From a checkpoint of a small transformer trained on Wikipedia: 22.2M parameters, LayerNorm before each block.
MLP neurons of a small language model. Each row is named by its layer, matrix (up: input weights) and neuron, and shows model dimensions 160-223. Each number is 50 + 15 x the weight over its row's rms, rounded and kept within 0 to 99.
A block is one neuron, or neurons of one layer that tend to fire together. Before each block is what it responds to, as a language model described it from the Wikipedia text at the highest values.

Responds to: Year start in dates
L5.up408:44 10 80 81 44 54 70 52 58 31 62 45 34 52 31 50 54 35 46 51 76 47 33 52 50 45 61 13 27 69 10 48 49 38 43 67 32 61 43 50 87 47 56 43 71 39 36 30 54 22 40 26 62 61 85 29 30 63 56 51 59 48 44 48
L5.up521:62 56 43 25 30 67 24 55 67 56 49 26 62 51 60 50 74 45 53 60 89 66 49 29 71 44 57 56 60 58 61 46 31 58 50 55 39 59 48 50 19 52 72 52 54 51 39 24 67 51 27 58 50 53 43 24 32 46 51 42 42 30 63 31
L5.up594:33 55 40 65 43 77 66 59 40 59 52 51 65 38 36 52 61 60 25 36 38 68 72 53 64 49 55 57 38 43 53 39 57 81 50 39 55 71 62 71 41 38 29 57 58 69 42 42 42 39 63 81 51 50 57 64 37 61 21 72 57 53 46 68
L5.up918:13 47 60 59 29 42 46 65 40 59 49 54 50 53 57 53 66 30 41 64 62 33 40 59 56 31 59 24 51 85 58 43 31 81 51 33 71 71 38 57 51 38 46 24 42 66 48 30 47 11 46 25 70 59 60 54 48 81 65 27 39 45 27 38

Responds to: Date number positions
L6.up97:78 65 65 63 67 57 72 36 44 33 49 55 26 63 42 79 94 41 40 56 48 48 39 31 68 50 51 08 34 34 57 52 39 54 59 49 47 61 50 35 76 44 59 75 26 85 60 82 69 29 28 25 52 36 46 55 72 70 42 77 33 63 32 46
L6.up134:53 51 43 29 64 61 28 60 63 75 53 71 76 44 37 22 49 63 54 52 34 66 45 59 39 74 66 43 50 27 46 47 56 53 76 71 55 47 68 47 70 48 42 51 61 62 56 83 31 32 74 40 41 44 45 58 56 35 49 56 51 66 31 29
L6.up139:64 76 58 79 62 80 65 48 46 53 33 59 30 58 12 35 74 38 60 39 53 78 53 40 63 44 57 48 43 62 63 55 45 43 40 38 70 37 62 60 51 41 41 51 86 45 63 66 39 25 38 25 47 47 61 57 82 60 42 55 42 62 33 40
L6.up229:55 60 43 35 70 61 31 40 63 49 51 68 37 46 31 52 64 23 32 32 12 41 32 28 44 85 31 39 56 63 52 45 65 67 53 56 31 47 66 43 51 36 53 29 55 52 54 61 37 35 51 42 65 86 58 66 74 60 64 29 62 30 59 49
L6.up318:47 18 57 62 77 77 53 40 59 39 65 50 56 75 41 66 51 31 67 45 50 47 57 65 47 59 33 31 43 53 55 36 30 38 34 51 49 28 56 61 67 57 65 47 51 49 38 66 49 35 30 59 47 58 44 41 66 50 81 78 51 50 42 44
L6.up389:68 72 57 42 64 58 39 58 67 62 69 45 41 54 43 45 42 53 43 10 45 71 55 70 56 42 38 63 33 38 60 41 49 42 41 57 47 47 55 54 75 41 59 49 27 90 75 36 15 40 64 46 57 50 63 19 64 60 45 67 46 44 38 48
L6.up569:37 50 67 23 36 48 29 71 15 43 40 48 75 50 34 13 72 52 62 60 74 73 41 53 91 45 56 56 51 56 51 44 41 56 48 65 42 37 56 82 36 47 53 70 56 64 72 41 42 42 57 55 43 15 68 54 61 42 27 61 23 64 75 31
L6.up576:34 37 56 52 36 44 53 32 34 44 38 74 60 95 31 42 69 68 58 33 48 40 61 49 32 73 57 64 37 28 12 48 93 78 33 41 60 42 63 23 82 24 59 79 55 52 64 41 55 51 32 56 42 41 51 72 45 46 20 75 56 65 43 24
L6.up620:52 31 36 47 35 56 39 23 31 63 44 44 65 33 54 36 85 28 50 21 27 48 48 22 61 46 39 70 41 47 27 65 47 59 41 42 60 47 58 67 41 31 58 54 57 55 28 41 58 32 32 15 28 44 77 50 64 63 35 36 27 55 52 45
L6.up679:44 54 49 34 48 83 69 61 53 38 41 31 64 41 27 20 39 49 33 59 56 60 74 36 83 40 53 48 60 52 51 41 71 48 60 53 42 54 44 58 56 67 41 51 42 64 55 33 73 48 41 36 41 76 64 47 42 48 44 57 33 51 31 53
L6.up727:66 58 52 59 48 89 37 50 67 68 33 67 47 22 47 63 86 28 53 65 57 39 57 35 45 33 71 42 17 55 52 67 23 60 52 28 54 57 26 19 54 41 56 50 61 48 75 80 31 57 71 30 76 53 56 65 51 30 52 23 52 64 47 53
L6.up788:52 31 31 64 51 69 25 27 61 54 32 63 39 58 52 53 61 41 51 36 50 52 65 59 22 81 54 35 42 55 62 65 52 50 67 71 39 59 67 32 37 59 80 39 31 74 45 49 46 05 69 47 88 63 39 51 56 59 52 55 44 36 77 53
L6.up837:40 51 45 44 30 47 39 44 41 42 34 45 38 50 34 81 61 29 53 27 66 44 42 39 37 71 77 49 40 60 59 14 59 65 67 78 58 44 59 46 63 36 74 40 45 67 63 45 44 65 41 01 63 61 38 35 60 48 65 49 33 64 50 53
L6.up878:31 58 52 65 66 43 52 47 52 77 22 38 42 56 40 69 73 47 85 32 41 32 29 29 55 23 57 52 43 52 80 61 50 91 39 75 90 46 56 56 59 28 38 52 54 67 48 33 54 55 64 46 41 55 27 58 22 57 71 65 71 42 79 43
L6.up1013:64 63 56 28 32 66 47 43 62 64 66 34 48 56 35 48 50 52 59 69 56 64 66 37 78 58 67 34 32 67 60 73 62 09 46 61 37 58 65 41 08 45 58 65 17 50 41 60 25 62 50 29 43 48 32 58 88 51 36 60 54 59 75 52
L6.up1070:50 44 29 53 40 37 40 50 20 54 37 50 41 65 44 34 45 54 53 54 69 46 60 70 46 34 60 66 38 56 60 47 32 21 49 38 68 62 31 52 59 66 79 53 59 60 51 73 55 39 55 27 37 54 41 48 68 16 36 56 36 63 56 40

Responds to: Mid-phrase opening quotes
L4.up416:56 48 35 62 53 63 59 71 53 49 59 54 50 48 38 59 50 51 35 66 46 38 77 21 09 68 60 43 56 45 36 35 47 57 63 38 72 71 56 25 28 98 45 34 49 65 42 38 24 56 66 33 39 29 59 63 33 69 55 54 51 61 46 36

Responds to: Joining token before numbers
L5.up203:32 42 62 70 49 79 41 40 63 41 12 23 72 54 59 44 49 15 54 45 55 44 43 40 43 53 41 48 62 55 44 70 35 43 42 60 71 59 49 45 52 62 68 16 46 62 71 31 54 44 66 44 56 70 49 37 41 61 56 46 55 49 35 42
L5.up855:68 45 51 31 41 49 58 65 49 26 34 54 23 64 46 44 44 58 69 64 48 52 38 45 42 50 77 77 66 71 52 50 75 51 55 36 25 52 30 73 31 41 55 64 40 28 47 20 39 57 43 47 62 66 23 74 43 74 45 37 46 53 23 83
L5.up1036:70 31 58 52 78 69 40 45 73 32 45 52 66 56 35 55 50 26 50 37 66 55 73 44 36 60 45 61 16 59 78 43 32 59 43 46 46 19 70 37 62 76 26 52 16 45 37 42 52 44 75 62 44 53 75 43 49 57 55 65 55 30 41 72
L5.up1142:40 55 57 55 38 54 42 76 60 47 40 62 78 34 51 48 35 64 54 73 36 47 61 77 62 47 70 58 50 57 46 46 39 49 34 65 31 49 41 51 10 14 60 53 80 48 46 38 46 50 44 37 59 38 56 86 36 92 37 44 64 39 74 48

Responds to: Slot before year in dates
L4.up490:49 79 39 39 31 50 62 37 53 59 37 44 64 71 44 58 75 53 31 31 67 42 67 51 39 62 53 22 51 46 61 35 40 70 67 56 44 49 58 20 52 31 61 35 64 55 54 39 37 28 60 21 41 74 62 63 72 76 29 20 18 38 59 41

Responds to: Word-prefix continuation tokens
L6.up16:33 49 52 25 44 57 43 57 22 72 59 74 61 56 51 66 61 51 53 40 76 63 46 72 35 67 56 36 45 51 19 41 51 37 39 68 52 20 44 64 44 55 31 36 43 76 32 62 33 53 39 69 75 71 52 54 96 70 59 18 45 16 62 56
L6.up19:55 46 67 64 27 59 54 58 58 62 48 48 27 50 44 69 37 63 49 44 55 30 66 49 60 38 60 71 63 34 39 50 52 36 49 60 57 55 22 47 49 59 28 72 46 59 40 48 50 04 23 39 62 52 48 67 51 56 55 63 56 60 35 57
L6.up161:60 26 78 48 43 60 51 44 18 35 40 20 58 52 39 69 55 57 44 48 44 37 30 73 72 46 17 62 49 67 77 48 69 51 28 62 53 52 28 65 67 31 19 85 51 51 50 46 51 67 58 61 62 38 44 59 42 45 15 57 79 43 29 42
L6.up200:53 36 27 47 38 67 67 69 60 59 75 59 63 46 61 36 58 23 50 32 54 30 85 56 72 49 54 70 39 35 61 56 07 73 48 61 36 61 48 74 44 57 20 24 59 24 50 66 56 50 71 78 32 37 49 53 73 57 65 64 68 51 74 42
L6.up230:54 64 49 58 56 63 62 86 48 46 41 25 47 68 36 40 59 57 30 25 39 56 68 53 67 55 29 59 76 36 53 54 58 66 33 61 31 66 67 36 24 30 47 51 60 49 40 22 72 60 65 79 43 23 70 59 36 51 53 57 63 46 54 44
L6.up260:37 22 41 50 40 64 42 59 42 56 81 40 23 29 51 25 50 36 47 58 62 51 48 47 26 48 52 26 38 26 57 69 44 37 40 52 52 64 88 49 29 60 43 49 40 50 76 36 65 59 50 76 44 33 28 86 63 30 58 66 53 43 61 21
L6.up267:67 37 74 27 59 66 39 58 49 65 41 43 32 61 57 57 43 33 63 45 73 28 34 49 56 60 35 54 49 56 34 27 63 50 38 29 35 61 46 37 49 63 25 32 50 71 95 50 73 65 62 64 67 38 22 38 30 53 38 53 47 33 64 46
L6.up741:77 34 18 65 48 45 60 48 48 44 39 52 32 73 50 30 26 34 41 40 61 36 45 32 52 95 42 42 36 67 40 49 80 40 34 29 49 29 57 51 76 65 70 26 30 77 55 42 52 40 46 59 26 56 44 43 47 54 40 75 32 36 42 40
L6.up810:46 78 57 81 41 40 40 33 37 50 46 40 36 47 19 50 50 54 50 44 67 17 48 30 49 80 34 51 51 60 33 68 72 55 54 37 79 40 48 36 48 72 45 21 61 58 75 24 38 81 32 64 27 69 52 48 52 57 42 39 55 71 49 18
L6.up826:77 42 45 73 31 69 34 42 47 52 33 28 50 42 38 40 63 37 44 34 64 51 84 39 42 62 37 46 53 53 71 51 38 56 38 24 26 35 31 29 61 52 51 28 46 58 44 54 83 15 47 49 33 52 62 56 67 32 69 63 64 44 62 26
L6.up831:40 46 42 54 39 40 39 35 56 49 74 50 63 37 47 46 54 52 43 25 54 37 46 31 43 62 45 39 34 46 46 62 57 59 36 75 54 77 63 52 57 77 45 64 56 56 55 22 67 42 82 54 54 27 42 55 44 56 40 28 43 45 65 50
L6.up982:59 35 69 35 52 54 62 47 58 42 63 62 08 65 49 47 45 32 52 40 80 42 32 45 56 24 49 73 37 51 40 53 51 83 29 40 66 77 65 52 40 44 63 37 54 52 51 47 50 32 45 74 57 59 74 70 65 52 36 66 54 40 36 35
L6.up1105:37 67 50 39 43 65 33 51 52 36 57 61 63 70 38 51 54 76 32 02 49 75 46 35 65 37 67 72 74 46 67 42 48 51 32 34 45 36 45 75 56 32 49 31 46 54 39 79 38 49 35 47 51 52 46 56 28 50 53 63 51 41 69 65
L6.up1106:27 49 80 34 61 48 58 56 49 80 65 43 44 04 52 49 51 32 43 47 73 67 60 88 76 53 25 44 61 79 63 41 38 55 40 39 47 36 25 60 50 84 48 58 42 34 64 52 39 75 74 66 12 14 58 72 43 60 33 78 36 28 31 48
L6.up1167:65 50 46 99 63 64 65 75 55 41 57 36 53 45 54 75 54 67 34 45 74 56 32 50 52 62 31 59 47 58 63 42 56 63 32 47 66 66 09 37 27 49 32 55 46 60 68 44 44 69 57 52 84 52 68 36 41 49 48 68 05 66 52 42
L6.up1230:45 46 30 37 70 67 19 53 52 62 52 63 55 00 38 41 38 54 70 35 78 65 69 58 88 22 46 36 36 69 43 78 52 40 70 27 38 56 58 56 47 70 39 43 61 57 42 38 54 17 51 53 50 55 42 54 33 51 22 24 69 32 74 64